{"n_layer": 9, "d_model": 512, "n_head": 8, "n_kv_head": 1, "head_dim": 64, "d_mlp": 2048, "vocab_size": 10389, "activation": "swiglu", "norm": "rmsnorm", "norm_place": "pre", "norm_eps": 1e-06, "positions": "rope", "rope_base": 10000.0, "rope_fraction": 1.0, "qk_norm": false, "attn_scale": 0.125, "bias": "none", "tie_embeddings": false, "parallel_block": false, "extras": ["capped logits"], "init": "normal", "init_std_qkv": 0.0123, "init_std_o": 0.00289, "init_std_up": 0.0123, "init_std_down": 0.00145, "optimizer": "adam_variant", "lr": 0.000551, "beta1": 0.9, "beta2": 0.98, "weight_decay": 0.28, "lr_head": 0.00693, "warmup_steps": 292, "schedule": "wsd", "decay_fraction": 0.666, "decay_shape": "linear", "final_lr_fraction": 0.0, "batch_tokens": 131072, "seq_len": 512, "doc_mask": true, "train_tokens": 1476000000, "steps": 11261, "dataset": "wikipedia_en"}
MLP neurons of a small language model. Each row is named by its layer, matrix (gate and up: input weights; down: output weights) and neuron, and shows model dimensions 432-495. Each number is 128 + 24 x the weight over its row's rms, rounded and kept within 0 to 255. A neuron's up and down rows have the sign that makes its largest values positive.
Before each neuron's rows, "fires before" lists the tokens most often just after its 100 highest values on Wikipedia text that the model never trained on.

fires before: " |", " |\n", ",", ":"
L2.gate1819 [147 102 141 166 103 114 149 143  86 147 123 129 176 108 140 135 158 132 150 126 127 127 137  86  89  95 109 103 152 111 104 164  78 134 142 162  88 111 141 112 161 151  68 128 129  99 181 165 140 146  98 139 185 140 137 152  98 160 117 120 115 139 140 171]
L2.up1819 [122  95 108 150 171 159 148 117 112 133 135 153 105 178 144 114 119 179  88 113 141 108 129 120 102 146 138 109 112 102  76 112 137 156 132 129 112 125 169 139  99 107 122 151 150 110 135  90 142 115 145 121 121 132 142 162 141 111 173 120  89 103 139 121]
L2.down1819 [120 147 179 119 147  95 129 137  87  88 159 106 105 114 138 123  99 126 129 108 131 125 158 133 133 154 131 158 137  86 109 127 118 153 115 161 128 129 205 161 127 106  85 114 101 139 159 162 152 108 139 102 135 121 149  97 140  92 114 132  90 122 150 141]

fires before: " ", " |"
L4.gate1654 [121 109 118 119 108 158 100 133 106  89 123 149  90 118 131 151 120  94 123 140 115 108 111  98 110 114 153  90 136 178 139 158 142  82 157 112 115 108 101 153 117 121 125 103 118 129 159  64 148 139 141 149 124 117 143 143 134 172 149 145 154 116  74 123]
L4.up1654 [130 115 144 118 142 166 176 129  77 135 120 136 122  71 160 148 120 120 119 150  78 156  77 111 165  90 126 111 152 169 133 106 112 141 121 136 129 124 120 101 134 117 142 106 140 156 184  93 126 103 141 127 149 136 102 120 108 113 118 182 126  98 155 163]
L4.down1654 [179 130 130 133  86 102  92 139 122 147 116 148 150 173 120 141 191 164 112 154 138 145 140 120 122 153 153 163 142 135 133 147 155 155 124 148 111 124 134 162  84 128 103 113 106 141 133  81 123 142 148 156 116 157 150 169 160 142 159 130  93  96 105 102]

fires before: " of", " and"
L4.gate167 [103  83 131 129 119 105  90  86 133 114 103 177 187 141 111 132 131 108 131 180  88 114 130 161  96  90 145 146 152  91 138 110 103 166 155 148 114  85  95  67 175 134 100 140 147 163 185 129 142 124 107 123 154 165  96 172 102 113 148 122 151 126  96 109]
L4.up167 [113  85 113 154 142 147  95 101 126  97 107 153 104 184 146 130 114 120 140  90 167 110 150 132  91 133 117 143 114 157 102  64 142 167 100 125 163 116 117 133  92  98 108 124 134 114 112 101 114 132 127 127 124 135 179 186 173 118 120 138 113 120  98 112]
L4.down167 [106 145 137 130 139 131 112 115 109 133 124 157 168  98 103 137 162 137 115 130 150 155 137 100 139 140 119 130 126 141 128 117 117 123 105 110  91 150 182 123 159 144  63 175 155 166 143 156 117 213 166 115  98  63  76 153 159 126 154 124 169 120 121 127]

fires before: " |", ",", "."
L4.gate151 [130 108 140 139 103 167 168 143  95 106 127 135 111  87 132 111 122 128 160 106 117 116 153 115 117 103 140 101 109 155  84 104 145 150 104 138 113 127 105 120 120 146 128 105 115  57 134  98 153 158 154 127 169 109 137 146 143 133 117 135 134 129 131 161]
L4.up151 [106 133  84 160 116 173 150 140 122 133 115 155  92 150 117  90 159 128 146 103 111  79  93 130 129 100 110 130 106 136 136 128 113 130 147 116 138 174 120 156 135  69 114 134 135 122 118 107 104 125 123 106 120 128 131 157 148  99 129 172 108 139 149 116]
L4.down151 [148 128 118 133 136 145  99  77  91 167 122 101 132 153 168  88 145 162 109 151 110 144 100 160 163 140 136 128 134 123 154 138 119 136 138 170 151 144 124 126 115 160 130 111  88 161 161 132 173 121 137 127 168 106 136 109 121 172 147 147  78 143 126 110]

fires before: " |", ".", "–", " |\n", "2"
L4.gate52 [101 113 151 130 137  85 178 166 110 165 168 110 117  90 120 149  85 119  87 134 122 124  82 150 104  78 125 130  84 115 136 144 127 149 114 154 153 131 102 160 133 155 152 138 148 133 129 142 146  99 128 129 145 102 173 151 115 106 132 136 121 109 141 101]
L4.up52 [133 135 113 103 130  90 127 169 148 122 157  51 124 125 106  98 169 162  96 105 130 112 140 131 136 147 104 111 115 150 104  87  85  99 153 152 113 110 144 140 126 151 129 108 140 111 112 116 147 124 107 132 142 125 166 142 111 157 128 144 100  91 120 155]
L4.down52 [ 94 103 150 135 147 145 126 140 105  98 121 119 161 136 164 146 134 120 158 165 123  75 110 111 124 107 115 135 109  99 152 125 130 160 128 117 106 171 117 131 159 124 133 133 115 130 137 123 122 144 143 144 116 144 123 119  90 135 156 126 144 105 123 143]

fires before: " ", " June", " May", "201", " July", " December"
L4.gate123 [105 110 145 110 157 136  78 156 114 133 123 124 113 108 136 128 130 130 106 111 141 155 161  82 116 124 104 141  94 131 129 123 128 112 115 130 137 143 116 106  96 139 115 151 117 152 100 130 155 148 105 127 112 177 139 146 116 127 121 125 102 168 148 117]
L4.up123 [143 125 154  92 136 126 166 135 111 150 103 136 136 102 112 121 110  88  91  96 144 108  76 119 161 141 108 112 160 167 133  81 122 160 136 142 115 109 132 112 123 145 105 103 170 148 139 109 121 144 144 155 149 132 113 113 143 119 157 133 128 132 116 153]
L4.down123 [111 122 131 146 130 142 145 146 140 149 110 118 131 112 142 133 132 119 122 130 112  85 126 117  97 125 126  93 165 152 119 128 135  97  97 150 154 135 125  70 113  97 117 145 125 118 124 146 158 184  94  80 120 133 105 130 143 115 115 125 114 124 139 128]

fires before: "==", "===", "=", " |\n"
L2.gate67 [129 119 137 117 156 119 128 155 123 116  85  94 103 110 123 144  89  83 123 135 156 118 143  90 125 127 112 150 119 142 111 131 105 142 108 172 131 113 155 147 150 156  98 112 143 109 158 113 154 120 139 163 158 127  98 129  94 115 118 146 128 134 143 129]
L2.up67 [129  95 139 148 120  90 106 120 132 115 119 172  94 163 109 108 128 120 127  95 153 124 114 115  86 154 146 147  72 110 124 130 103 179 126 137 120 114 137 141 107 129 120 147 170 104 104 159 185 116 120 138 132 146 105 118  74 143 152 105 106 144 106 132]
L2.down67 [104 150 112 121  83 139 182 126 131 107 157 100 109 129 130 102 130  76 145 125 144 111 124 147 136  99 107 148  93 143 154 139  94 121 171  62 167 159 141  82 132 120 113 131 161 120 141 113 147 154 134 116 142 155 106 156 125 114 120  91 119 101 155 102]

fires before: ".", ",", ".\n\n", " and"
L2.gate1662 [150  91 118 145 132 103 111 132 160  67 159 159 114 129 117  82  88 114 120 132 133 176 136 142 146 105 148 145 113 135 120 132 114 139 105 117 146 144 153 135 146  84 148 107 169 114 147 121 160  97 129 135 115 148 160 134 137 115 108 143 114  96 117 189]
L2.up1662 [130 143 123 166 128 115 157 135 117  90 144  96 120 136 141 126 134 155 143 161 145 147 116 151 109 153  98 124 145 128 154 138 112  94 157 123 119 106 133  92 124 144 140 115 108 133 139 138 157 138 111 144 137 145  57 106 159  79 116 154 122 160  99 123]
L2.down1662 [142 121 108  83 120 148 113 144 114 191 115 137 141 149 151 120 139 146 130 132  99 142 134 128 126  79 150 103 117 120 102 143 130 115 122  68 155 147  97 149 132 141 125 132 128 117 123 120 126 148 136 111 167 116 187 121 113 169 132 137 123 132 128 130]

fires before: ",", ".", " ", " in", " and", ".\n\n"
L2.gate772 [162 110 103 132 110 146  99 111 102 127 125 145 118 117  68  76 139 104  95 103 119 106 127  99 115 144 113 125  81 128  98 156 192 118  98 159 162 114 157 147 111 126 187 124  98 108 153 153 112 120 135 140 131 135 131 116 150 128 110 129  76 141 160 153]
L2.up772 [121 106 106 121 143 150 128 123 150 129  99  93 125 150 143 118 162 133 133 150 112  88 144 151 117 106 110 125 148 131 116 153 119 113 164 136 136 102 112 127 128 124  92 125 183 134  92 121 162 109 119 119 130 129 132 188  93 118 152 138 124  91 139  91]
L2.down772 [122 109 112 119 105 110 142 109 132 120 142 132 113 131 118 122 163 148 134 113  96 127 142 109 139 104 143 123  99 135 140 165 121 134 125 161 110 108 159 163 103  88 179 124 149 111 154  96 144 132 144 134 150 115 140 104 108 133  98 112 102 165 143 121]

fires before: ",", ".", " and", " in", " to", ".\n\n"
L4.gate106 [136  95  75 125 136 160 152 100 116 128 120 124 152  90 121  89 132  98 145 122 133 119 138 177 162  91 146 103 143 110 129 145 143 186  91 150 141 133 138 146 100 165 180 112 128 108 122 126 145 105 111 109 166 114  94 114 149 180 127 167 102 126 146 124]
L4.up106 [138 121 148 163  99 133 127 156  85 109 161 124 118 125 115  95 124 133 158 150 128 145  96 169 129 134 127 126 133 140  86 117 138 160 145 133 109 149 132 123 176 148  57 153 132  93 133 137  87 111 159 169 153 145 143 125  84  83 133 102 118 143 104 147]
L4.down106 [116  98  90  37 180 126 120 119 161 140 125 116 132  92 161 105 126 152 160 106 121 138 155 122 156 120 129  99 144 102 153 150 141 156  75 131 141 152 114 151  75 122 161  93 125 137 115 100 118 117 132  64 129 121 123 152 115 136 142 171 113 135 181 146]

fires before: " |", ":", " "
L4.gate27 [ 85  78 109 146 127  92 107 131 119 110 151 113 110 115 125 152 134 100  80 119 139 113  91 117 120 162 109 122 102 148 150 163 153 152 125 165 187 134 141 125 163 141 131 127  73 127 131 117 105 155 146 132 140 154  84 127 127 123 137 111 147 132  97 141]
L4.up27 [ 97 113 114 166 171 118 142 145 148 177  95 135  93 140 106 177 170  87 126 113 135 115 147  82 159 102 133 150 141 137 117 122 185 149 114 152 146 110 126 127 110 124 105 135 143 121 129 111 160 122 130 145 134 129 108 109 107 128 143 132 140 117 130  91]
L4.down27 [125  70 160 123 107 126 126 152  90  99 146 146 123 133 111 158 125 102 147 117 136  97 138 103 145 138 171 119 114 125 123 132 132 127 146 111 167 119  89 149 158 123 102 104  56 171 138 102 160 111 114 122 124 141 126 143 139 138 113 156 157  93 100 155]

fires before: " of", ".", ",", ".\n\n", "'s", " as"
L2.gate1228 [129 117 160 137 139 114 112  96 137 135 122  97 134 119 106 125 167 162 141 150 111 112 121 128 158 108 142 123 138 129 111 165 149 113 159 133  86 130 122  95 136 117 101 109 155 169 142 114 132 126  98 104 177 136 159 152 140 134 137  98 108  72 129 102]
L2.up1228 [ 79 144 114 130  87  81 168 157 110  96 133 139 124 118 154  92 123 116 130  81 124 137 131 104 125 188 113 125 163 115 110 106 164 148 112 119 139 104 116 140  53 102 145 129 145  88 140 150 121 126 144 104 109 172 114  93 109 101 127  93 117 171 138 124]
L2.down1228 [159 149 151 111 123 126 158 120 153 170 120  86 155 130 133 174 139 144 111 138 137 117 154  99  96 113  91 136 163 159 110 133 114 108 111 138 129 103 131 163 119 125 145 105 127 103 178 128 124  98  98 114 114 119  96 109 135 122 153 145  84 113 144 125]

fires before: " |"
L2.gate978 [112 146 125 136 100 114 150 130 102 168 138 148 141 151 146  92 136  83 133 165 158 128 135 154 145  83 138 140 103 136  86 123  96 183 113 134 155 168 101 130 115 140  77 130 169 110 131 130 114 148 121 139 123 136 152 144 141 135 102 131 122 166 141 130]
L2.up978 [ 95  99  80 171 118 116 114 135 109 146 124 185 142 132 127 102 142 132 107 102 120 126 113 135 115 145  89 144 115 157 142 135 150 174 156 157 138 166 168 156 128  99 189 144 139  74 146 117 137 144 151 140 142 147 121 100 128 161 151 119 131 138 123 135]
L2.down978 [159 156 131 137 114 133 144 131 104 144 112 142 100 132 101  92 118 113 100 153 150 101 130 147 157 102 125 121 153 125 115 128  79 131 142 131 155 174  96 137 104 148 142 128 156 112 137 158  93 120 120 104 122 151  99 142 104 152 147 123 125 128 129 148]

fires before: ",", ".", " in", " (", ".\n\n", " and"
L2.gate222 [147 125 113 153 120 159 127 112  75 104 112 121 133  97 110 104 102 140  92 120 124 111 102 136 135  92  78 150 100 140 108 137 122 125 101 136 102 151 153 144 110 145 141 139 122 124 139 114 120 134 141 121 161 146 120 140  81 113 105 139 107 127 114 120]
L2.up222 [ 84 132 110 134 201 119 110 135 175 164 117 124 126 121 100 106 141  99 144 140  98  91 126 168  80 154 163 114 167  99 125 141 191 126 145 130 176 115  95 136 114 122 148 102 130 119 173 136 106 127 138 100 109 156 182 134 120 142 152 174 123 119 128 128]
L2.down222 [139  92 109  82 169 148 123 155  63 117 135 142 136 116 136 114 161 148 137 134 128 102 136 127 143 124 112 134 103 119 110 127 111  79  96 168 125 138 123 165 103  84 173 126 153  91 102  80 129 143 117 122 147 103 130 151 101 136 152 144 117 116 101  91]

fires before: ".", " (", " |", " were", "ib", ")"
L4.gate1838 [ 92 126 139 121 173 139 128 129 137 101 122 108 100 125 124 142 125 123  96 143 148 144 128 152 171 119 150 127 114 134 125 127 128 133 145 146 136 116 143 123 166  81 146 120 142 129 149 145 186 133 106 121 147 113 128 117 142 100  83 147 129 152 159 105]
L4.up1838 [167  76 160 118 104 121 138 139 148  87 114 149 109 106 111 118 176  98 147 147 142 159 105 118 148 180 103 101 117 134 118 122 135 129 108 141 119 166 104 159  98 115 133  84  97 114 100 150 125 166 134 150 193  93 111 141 147 116 111 132 117 156 146 152]
L4.down1838 [132 102 122 166 144 111 163 115 136 125  85 110 148 136 122  93 151 151 159 141 104 128  92 139 122 135 127 119 106 130 112 130 131  90 101 191 145 123 104 117 119 105 150 113 125 120 106 121 161 141 168 134 160 147 144 110 170 124 140 124 129 135 131 138]

fires before: " |", " |\n", " second"
L4.gate1330 [114 145 128 126 118 112 112 123 126 142 181 145 138 149 138 136 115 118  58 133 119 117 119 114 105 118 101 120 105 115 104 135 130 141 102 168 113 158  96 117 169 123 157 138 134  98 181 105 135  98  85 110 146 160 128 115  88 140 117 173 113 110 144 101]
L4.up1330 [130 157 154  99 115 161  91 136 107 131 142 110 130 134 127 103 107 156 127  86 108 145 122 115 137 110 126 132 134 152 110 135  95 126 148 133 104 117 161 109 127 140 134 121 170 107 136  79 140 124 120 124  87 155 159 181 107 147 153 176 140 151 155 128]
L4.down1330 [115  97 111 112 137 120 147 125 104 103 147 104 126 133 132 132 165 122 132 126 129  90 113 104  99 177  78 118  99 169 116 118 111 126 150 135 159 141 138 174  91 116  94 145 101 150 146 144 179  83 117 109 154 143 130  98 119 157 128  97 113 127 123 168]

fires before: " |", " ", " |\n"
L2.gate1546 [120 144 125 160 139 132 137 121 112 132 107 179 137 105 124 131 151  91  88  79 175 144 134 113 139 159 127  89  94 144 101 149 120 123 126 148 126 126 128  77 148 193  75 105 130  49 119 121 165 186 141 107 103 116 108 126 147 125 101 125 146 146 132 168]
L2.up1546 [139 100  74 149 129 135 144 146 112 130 120 112 140 152 137 145 170 157 109 107  58 137  87 125 142 134 120 126 155 122 105 140 122 161  67 131 127 140 160 140 121 138 149 164 166  96 119 109 110 121 150 134 159 100 120 144 155 150 114 121 149 106 139  98]
L2.down1546 [122 126  77 163 146 116 111  96 154  91 162 160 117 126 118 136 153 128  42 108 118 149  89 126 138 143 135 122 114 127 143 112  92 131 148 197 111  78  91  87 146 132 141 114 108 107  93 123  78 113 140 101 161 135 141 114 156 160 148 117 147 139 135 124]

fires before: " ", " the", "bon", " (", "ib", " December"
L4.gate15 [ 88 112 115 141 125 119 116 142 173 106 119 131 124  94 141  95 103  73 155 104 159 118 110 126 154 112  99 113 115  74 138 127 167 111 142 163 140 116 113 188 145 123 120 121 126 103 148 153 105  98 113 163 130 120 115 150 123 105  73  99 108 134 162 124]
L4.up15 [122 157 100  73 121 135  87 151 156 134 104 134 129 103 115 121 124  86 113 154 118 123 121 134 133 145 138 127 129 111 140 144 146 106 148 164 181 121  92 149 133 134 102  62 105 125 131 131  97 101 138 130 106 129 177  88 136 122 151 135 143 154 132 144]
L4.down15 [153 106 124 135 138 137 137 106 160 143 128 100  70 133 114 132 143 113 134 156 121 112 113 131 146 136 152 138 101  78 126 117 132 132 113 142 114 112  80 116 128 129 126 163 132 162  94 123 100 113 156 107 177  96 148 108 121 106 114 126 172 115  92  97]

fires before: ",", " of", " to", "."
L4.gate1409 [137  98 113 110 144 154 139  86 110 111 147 132 160 107  96 160 154 152 127 136 124 107 140  97 161 126 114 127 140 103 101 173 103 148 177 141 100 114  96 150 123  97 122  95 161 130 123  73 151  91 141 133 126 138 135 168 144 140 130 102 147 126 144 116]
L4.up1409 [ 95  86 138 170 147  95 105 103 128  98 121 149  55 116  75  76  90 126 172 106  85 113 146  90 109  81 155 125 124 136 103 115 136 151 131 146 115 122 133 137 148 135 158 140 143 174 145 148 110 115 103 142 132 166 134 133 139 143 119  98 146 116  98 168]
L4.down1409 [165 116 133 102 116 100  99 112 125 130 117 135 165 107 176 118 130 123 126 151 167 118 133 126  61 132 144 123 125 178 134 180 111 126 115  86  92 121 133 132 126 103  89  93 119 126 138 131 148 134 144 126 112 127 134  92 101 122  98 132 123 155 173 109]

fires before: " ", "-", "|", ","
L4.gate470 [116 114 143 137 113 121 164 162  93 169 137 134 155  88 123 160 171 126  99 112 108 123 110 128 122 112 132 144 123 116 111 153 142 141 110 139 103 102 121 131 156 125 142 181 122  93 138 139 148 116 124 132 179 124 125 110 131 123 124 141 117 132 167 151]
L4.up470 [105 165 107 114 138  99 146 116 119 119 106 159 119 103 123  98 147 126 114 157 113 151 159 116 161 159 122 182 158  81 128 118 129 120 112 130  83 119 148 186 122 144 130 107 124 118 149 203 175 112 120 127 119  71 135 149 150  83 138 121  93 134 150 146]
L4.down470 [133 124 134 131 152 132 119 112 124 104 150 143  84 118 116 118 130 140 129 158 134 179 159 148 130 134 116 118 164 118 164 114 155 142 129 128 109 138 124  95  70 114 115 120 103 176  99 124 135 152 154 116 130 101 105 142 149 114 143  91 102 113 133 114]

fires before: " |", "|", " (", "-"
L4.gate1889 [111 137  96 150 152 106 149 128 104 130 136 119 108 175 106 115 158 135 109 135 124 137  87 124 113 115 152  78 169 104 121 121 130 106 112 167 150  87 100 126 123 157  78 146 147 101 139 119 134 104 160 164 124 159 108 110  94 169 124 118 150 137 150 148]
L4.up1889 [130  97 107 150 172  82 162 131 137 101 171 153 118  93 151 126 117 151 121 147 124  93 133 144 118 143 109 151 124 120  87 151 119 165  87 117  87 142  98 146 123 120 119 167 158 131 123 125 142  94 116 137 135 147 111 140 133 141 117 145 117  90 165 153]
L4.down1889 [109 170  95 112 112 130 141 138  92 142  95 103 160 120 148 100 159 146 133 158 111 139 184 102 141 105 136 134 156  89 153 124 130  93 143 143 145 135 149 130 129  79 104 150 104 151 136  97 125 120 198 108 113 151 161 143 158 111 137 128  99  87 155  98]

fires before: ",", " of", ".", " in", " Guard", " ("
L2.gate1347 [129 125  91 126 126 125 140 126 101 146 136 134 136 125 110 135 140 105  96 112  89 136 126 124  56 138 123 126 137 101 103 180 126 130  98 143 149 111  85 117 122 139 119 160  94 117 115 134 123  59 135 154 146 150 134 134  97 147 154 152 108 157 118 129]
L2.up1347 [153 127 145  80 143 132 181 145 121 119 116 114 167 150 105 127 109 156 117 114  98 167 103 110  85  82 131  95 148 124 136 129 141 101 106 133  83 134 132 115 114 110 168 123 116  97 142 116 169  96 138 108  95 149 151 142 126 144 135 141 111 117 115 140]
L2.down1347 [161 115 126 122 133 142 120 108 118 112 125 113 165  90 190 127 157 123 144  96 103 135  96 164 147 125 113 127 131 126 122 109 106 115 124 154 120 140 138 144 123  70 131 115 121 118 141 128 123 184 141 110 161  91 156  90 145 119  73 159 121 109 174 148]

fires before: ":", "–", " |", " \""
L2.gate185 [134 122  82 105 167 140 135 115 143 146 163 105 134  84 137 103 136 118  76 147 140 149 123 136 148 101 165 128 108 135  93 120 143 160 157 172 119 117 137 157 113 130 148 151 134 147 113 130 123  87 134 144 142 135 166 139 117 127  93 171 106 101 120  98]
L2.up185 [132 155 151 121 182 133  87 114 118 150 136 107 181 119 150 119 131 149 102 156  88  94 130 119 110 114 139  98 118 152 136 156 155 162 112 149  99 107 136 121 176 128 158 129 154 146 100 119 132 134 129 105 162 127 116 142  99 127 109 138 132  74 136 102]
L2.down185 [ 96 105 116 137 146  88 138 140 139  88 156 147 162  98 108  90 113 125 127 123 113 129 101 102 129 139 112 133 147 100 166 133 151 148 157 105 134 175 123 110 149 142 119 142 138  89 135 170 143  92 138 113 146 171  73 127 169 138 104 133 128  98 132 123]

fires before: "==", "===", "=", "====", "|"
L2.gate663 [103 119 101 136 113 155 104  95 127 134 153 157 131 141 104 116  92 109 165 105 162 135 103 107 118 147 130 140  95 148 108 176 105 129 136 131 130 131 178 141 128 108 124 180 104 102 139 138 127 167 172 132 125 153 118 103 128 163 142 146 116 120  90 145]
L2.up663 [112 113 147 121 109 124  96 109 140 112 124 137 128 102  95 118 100 131  91  84 146 124 131  75  96 133 155 101  86 142 126 129 124 142 115 149 106 134 127 127  94 133 119  97 122  87 144 106 153 110 177 173 142 138 125 155  94 127 114 110 127 158 116 163]
L2.down663 [136 112 119 125 123 170 149 129  86 163 139  98 142 180 134 131 134  91 165 169 153 125 157 104 104 122 115 152 131  93 121 129 145 149 128  91 127 120 129 118 143  99 120 150 138 105 114 163 117 142 128 116 149 150 131 118 114 118 115 127 144 106  93 140]

fires before: " ", "if", "36"
L4.gate1546 [ 74 159 119 169 107 102 145 159  82 146  65 141 118 116 128 124 123  94 124 125 129 112 147 121 139  97 112 115  72 114 144 128 134  73 166 160 117 129 130 134 154 136 127 134  91  63 132 134 150 154 145 114 126 177 129 169 117 110 107 138 157 154 118  97]
L4.up1546 [109 177 127 157 155 129 142 141 140 140 115 119 104 115 133 122 126 128 104 126 162 112 139 146 177 100 105 130 146 144 118 103 122 112 101 133 117 141 134 159 125 119 119 138 144 110 114  88 149 121 151 137 135 147 185 128 147 154 134 156 121 126 154 142]
L4.down1546 [136 123 140 109 124  94 130 104 117 132 207 146 163 174 102 105 178 109 112 155 124 120 142 127 154 135 138 114 120 140 110 112 116 131  95 101 142 134 138 122 159 145 166 129 120 161 103 148 119 111 101 164 156 126 158 131 135 132 164 189 124 149 136 103]

fires before: " ", " a", " Loss"
L4.gate1684 [142 112 109 121 137 165 115 148 104 137 128  78 155 148 100 148 117 112 138 105 129 117 123 137 129 121 143 111 127 104 113 129 147 112 175 143 187 106 129 128 161 146 117 117 141  88 133 133 123 137 115 145 155 112 177 129 153 120  97 146 178 174 111 149]
L4.up1684 [106 123 148 123 132 110 139 158  92 131 113 118 141 130  95  85 192 142 153 180 112 176 147  96 135 125 108 160  97 139 140 147 132 152 108 147 139 121 146 139 178 139 107 144 137 115 165 114 152 178 117 168 130 110 137 104 105  89 105  98 130 136 140 113]
L4.down1684 [159 107 147 177 155 133 143 130 100 112 109 125 128 107 112  86 102 148 154 187  78 111 137 186 165 107 140 144 133 128 144 152  94 131 114 102 190 147 140 129 156 134 137 152 149 109  95 129 130 144 118 126 144 117 137  94 140  92 115 101 118 116 121 183]

fires before: " |", " |\n", "|", " -", " "
L4.gate884 [147 130 138 131  97 165 148 127 111 158 120 151 120 131 134 107 121 125  78 152 104 182 139 116 121 114  98 116 190 106 119 116 109 138 125 129 151 170 144  98 144  81 106 105 113 122 143 118 134 120 132 113 105 119 159 132  98 117 149 149  99 144 169 116]
L4.up884 [110 153 106 117 116 133 149 144 116 108 134  99 144 123 147 156 133 102  87 120 165  91 181 165 105 145 115 132 129  98 116 136 118 101 164 160 117 102 111 171 151 143 129 128 129 121 105 139 158 163 124 129 111  77 158 136 105  82 117  85 144  99 168 135]
L4.down884 [135 124 117 132 148 153 160  86  99 138 132 123 163 107  77 151 149 138 104 147 129 116 122 111 142 154 130 139 206 148 147 119 140 110 134 143 129 181 134 139 143 136 174 130 149 141 126 113 109 134 137 130 124 158 106 151 112 133  87 115 119 172 159 111]

fires before: ",", ".", " in", "\n", ".\n\n", " ("
L2.gate439 [172 131  38 120 139 115 136 116  60 135 138 138 132 118  81 113 126 143 133 110 100 128 160 136 130 127 144 107 153 130 109 131 118 153  99 182 138 124 171 148 140 125 124 162 112  92 193 113 159 102 172 170 141 142 143 131 120 136  99 184 116 138 126 188]
L2.up439 [148 143 125 113 108 153 166 116 110 129 144 129 105 121 133 163 110 123 158  73 139 151 142 128 155 116  79 124 119 106 139 142  99  94 159 111 136 131 116 153 129 132 118 170 119 123  94 109 148 148 179 126 104 116 136 102 130  89 111 139 129 103  84 151]
L2.down439 [113 131 158 107 132 178 145 130 121 125 126  50 130 148 137 148 149 160 120  85 144 112  97 133 118 122 144 127 102 141 108 135 157 140 147 162 126 125  78 104 102 149 137 102 128 112 111 141  90 103 134 126 118 128 134 160 136 111  93 138 189 141 122 155]

fires before: " of", "."
L4.gate1202 [138 125  92 125 139 146 114  95 136 115 141 122 115 109 115 148 128 158 120 109 131  96 153 124 117 124 107 109 152  89 126 161 103 155 178 127 148 114 128 128 181 148  66 115 139  86 134 133 145 103 106 164 130 152 130 123 115 139 119 145 123 118 114 115]
L4.up1202 [164 113 122 105 124 136 111 127 108 103  91 146  91 142 159 123 156 101 154 118 136 108 135  98 134 117 102 105 130 127  88  83 162 167 149 147 146 181 118 116 119 161 103 167 122 101 135 131 132 134 113 152 116 165 109 118 106 149  94 104 107 112 119 123]
L4.down1202 [140 118  94 204 123 133 109 130 137 118 112 148 126 128  81 140 150 109 129 136 134 129 177 148 130  96 153 116 166 142 138 113 148 101 170 142 126 124 145 130 155 130  98 131 131 146 130  96 108 119  75 123 137 126 138 151 139 103 154 147 164 118 144 101]

fires before: ",", " of", " with", ".", " he", ".\n\n"
L2.gate1791 [ 86 122 122 146 171 123 115 108 140 115 136 142 138  91 112  77 152  87  94 128 120  82 142 100 128 117 110 114 154 149 109 157 111 158 131 151 131 116 192 124 143 115 135 134 125 111 143 135 157 139 107 120 147 134 129 139 121 119 146 135 153 110 112 131]
L2.up1791 [138 156 152  99 107 164 166 163 146  96 125 116 114  94 142 152 138 124 148 174 120 126 179 132 119 119 125 120 151 118 131 117 153 148 164 134 152  86 160 158 137 110 130 120 146 122 135 132  97 134 113 144 120 139 123 136 104  95 107 145  82 172 135 134]
L2.down1791 [125 132 147 139 108 130 102 132  83 130 114 118 106  86 114 119 129 137 105 142 145 117 149  99  99  82 150  82 123  86  81 115 131 117  95 154 119  69 137 149 140 128 158  97 108 128 111 145 131 129 124 158 140 142 126 112 136  98 122 160 112 127 133 149]

fires before: " ", " of", " Television"
L4.gate1919 [104 100 122 147 148 113 147 123 110 118  85 156 146 128 112 146 120 109 129 159 140 141 131 116 101 136 114  91 109  97 154 174 118 135 153 130 163 138 113 122 100 127  80 154 113 153 146 140 126 128 151 128 119 150 142 104 132 148  76 118 132 146 127 131]
L4.up1919 [123  94 133 116 103 118  99 140 138 153 106 104 166 130  75 110 152  89 104 107 159 142  99 127 140 125 106 143 108 122  97 125 145 125 142 131 108 146 123 147 114 156 148 153 127 146 138 105 157 126 141 139 169 115 165 150 103 111 118 147 112  85 124 117]
L4.down1919 [146 135 101 131 115 131  87 221 111 125 115 158 130 118 124 104 114 137 117 158 129 121 112 146 107 126 108 115 100 191 116 123 118 141 135 124 135 159 142 120 115 120 144 155 109 158 115 106 132 164 133 150  96 101 127 135  99 117 140 139 158 137 128 152]

fires before: " ", ":", "=", " La"
L4.gate927 [108 141  92 137 188 132 122 108 118 110 121 107 102 124 109 125 118 109 138 175 138 106 102  86 117 118  92 119  83 143 127 171 171 111 135 168 170 105 111 161 122 153 130 165 136 127 142 133 136 116 171 130 114 164 113 123  78 124 116 147 145 107 152 134]
L4.up927 [145 123 168 180 120 118 132 127 120 108 117 138 109 119 151 123  93 168 103 173  90 135 132 113 102  97 141 150  93 149 125 142 128 166 112 109 135 142 116 117  81 138 108 165 129 108 122 126 143  98 145 147 146 102 136 127 101 137 100 184 171 127 143  97]
L4.down927 [122 123 135 128 130 152 113 144 121 119 113 134 136 102 112 125  95 118 117 124 111 160 136 119 141 116 147 104 112 187 122 135  87 116 163 175 145 113 134  76 144 121 114 108  91 159 130 108  94 101 130  95 129 114 118 152  67 165 124 127 137  95 121 142]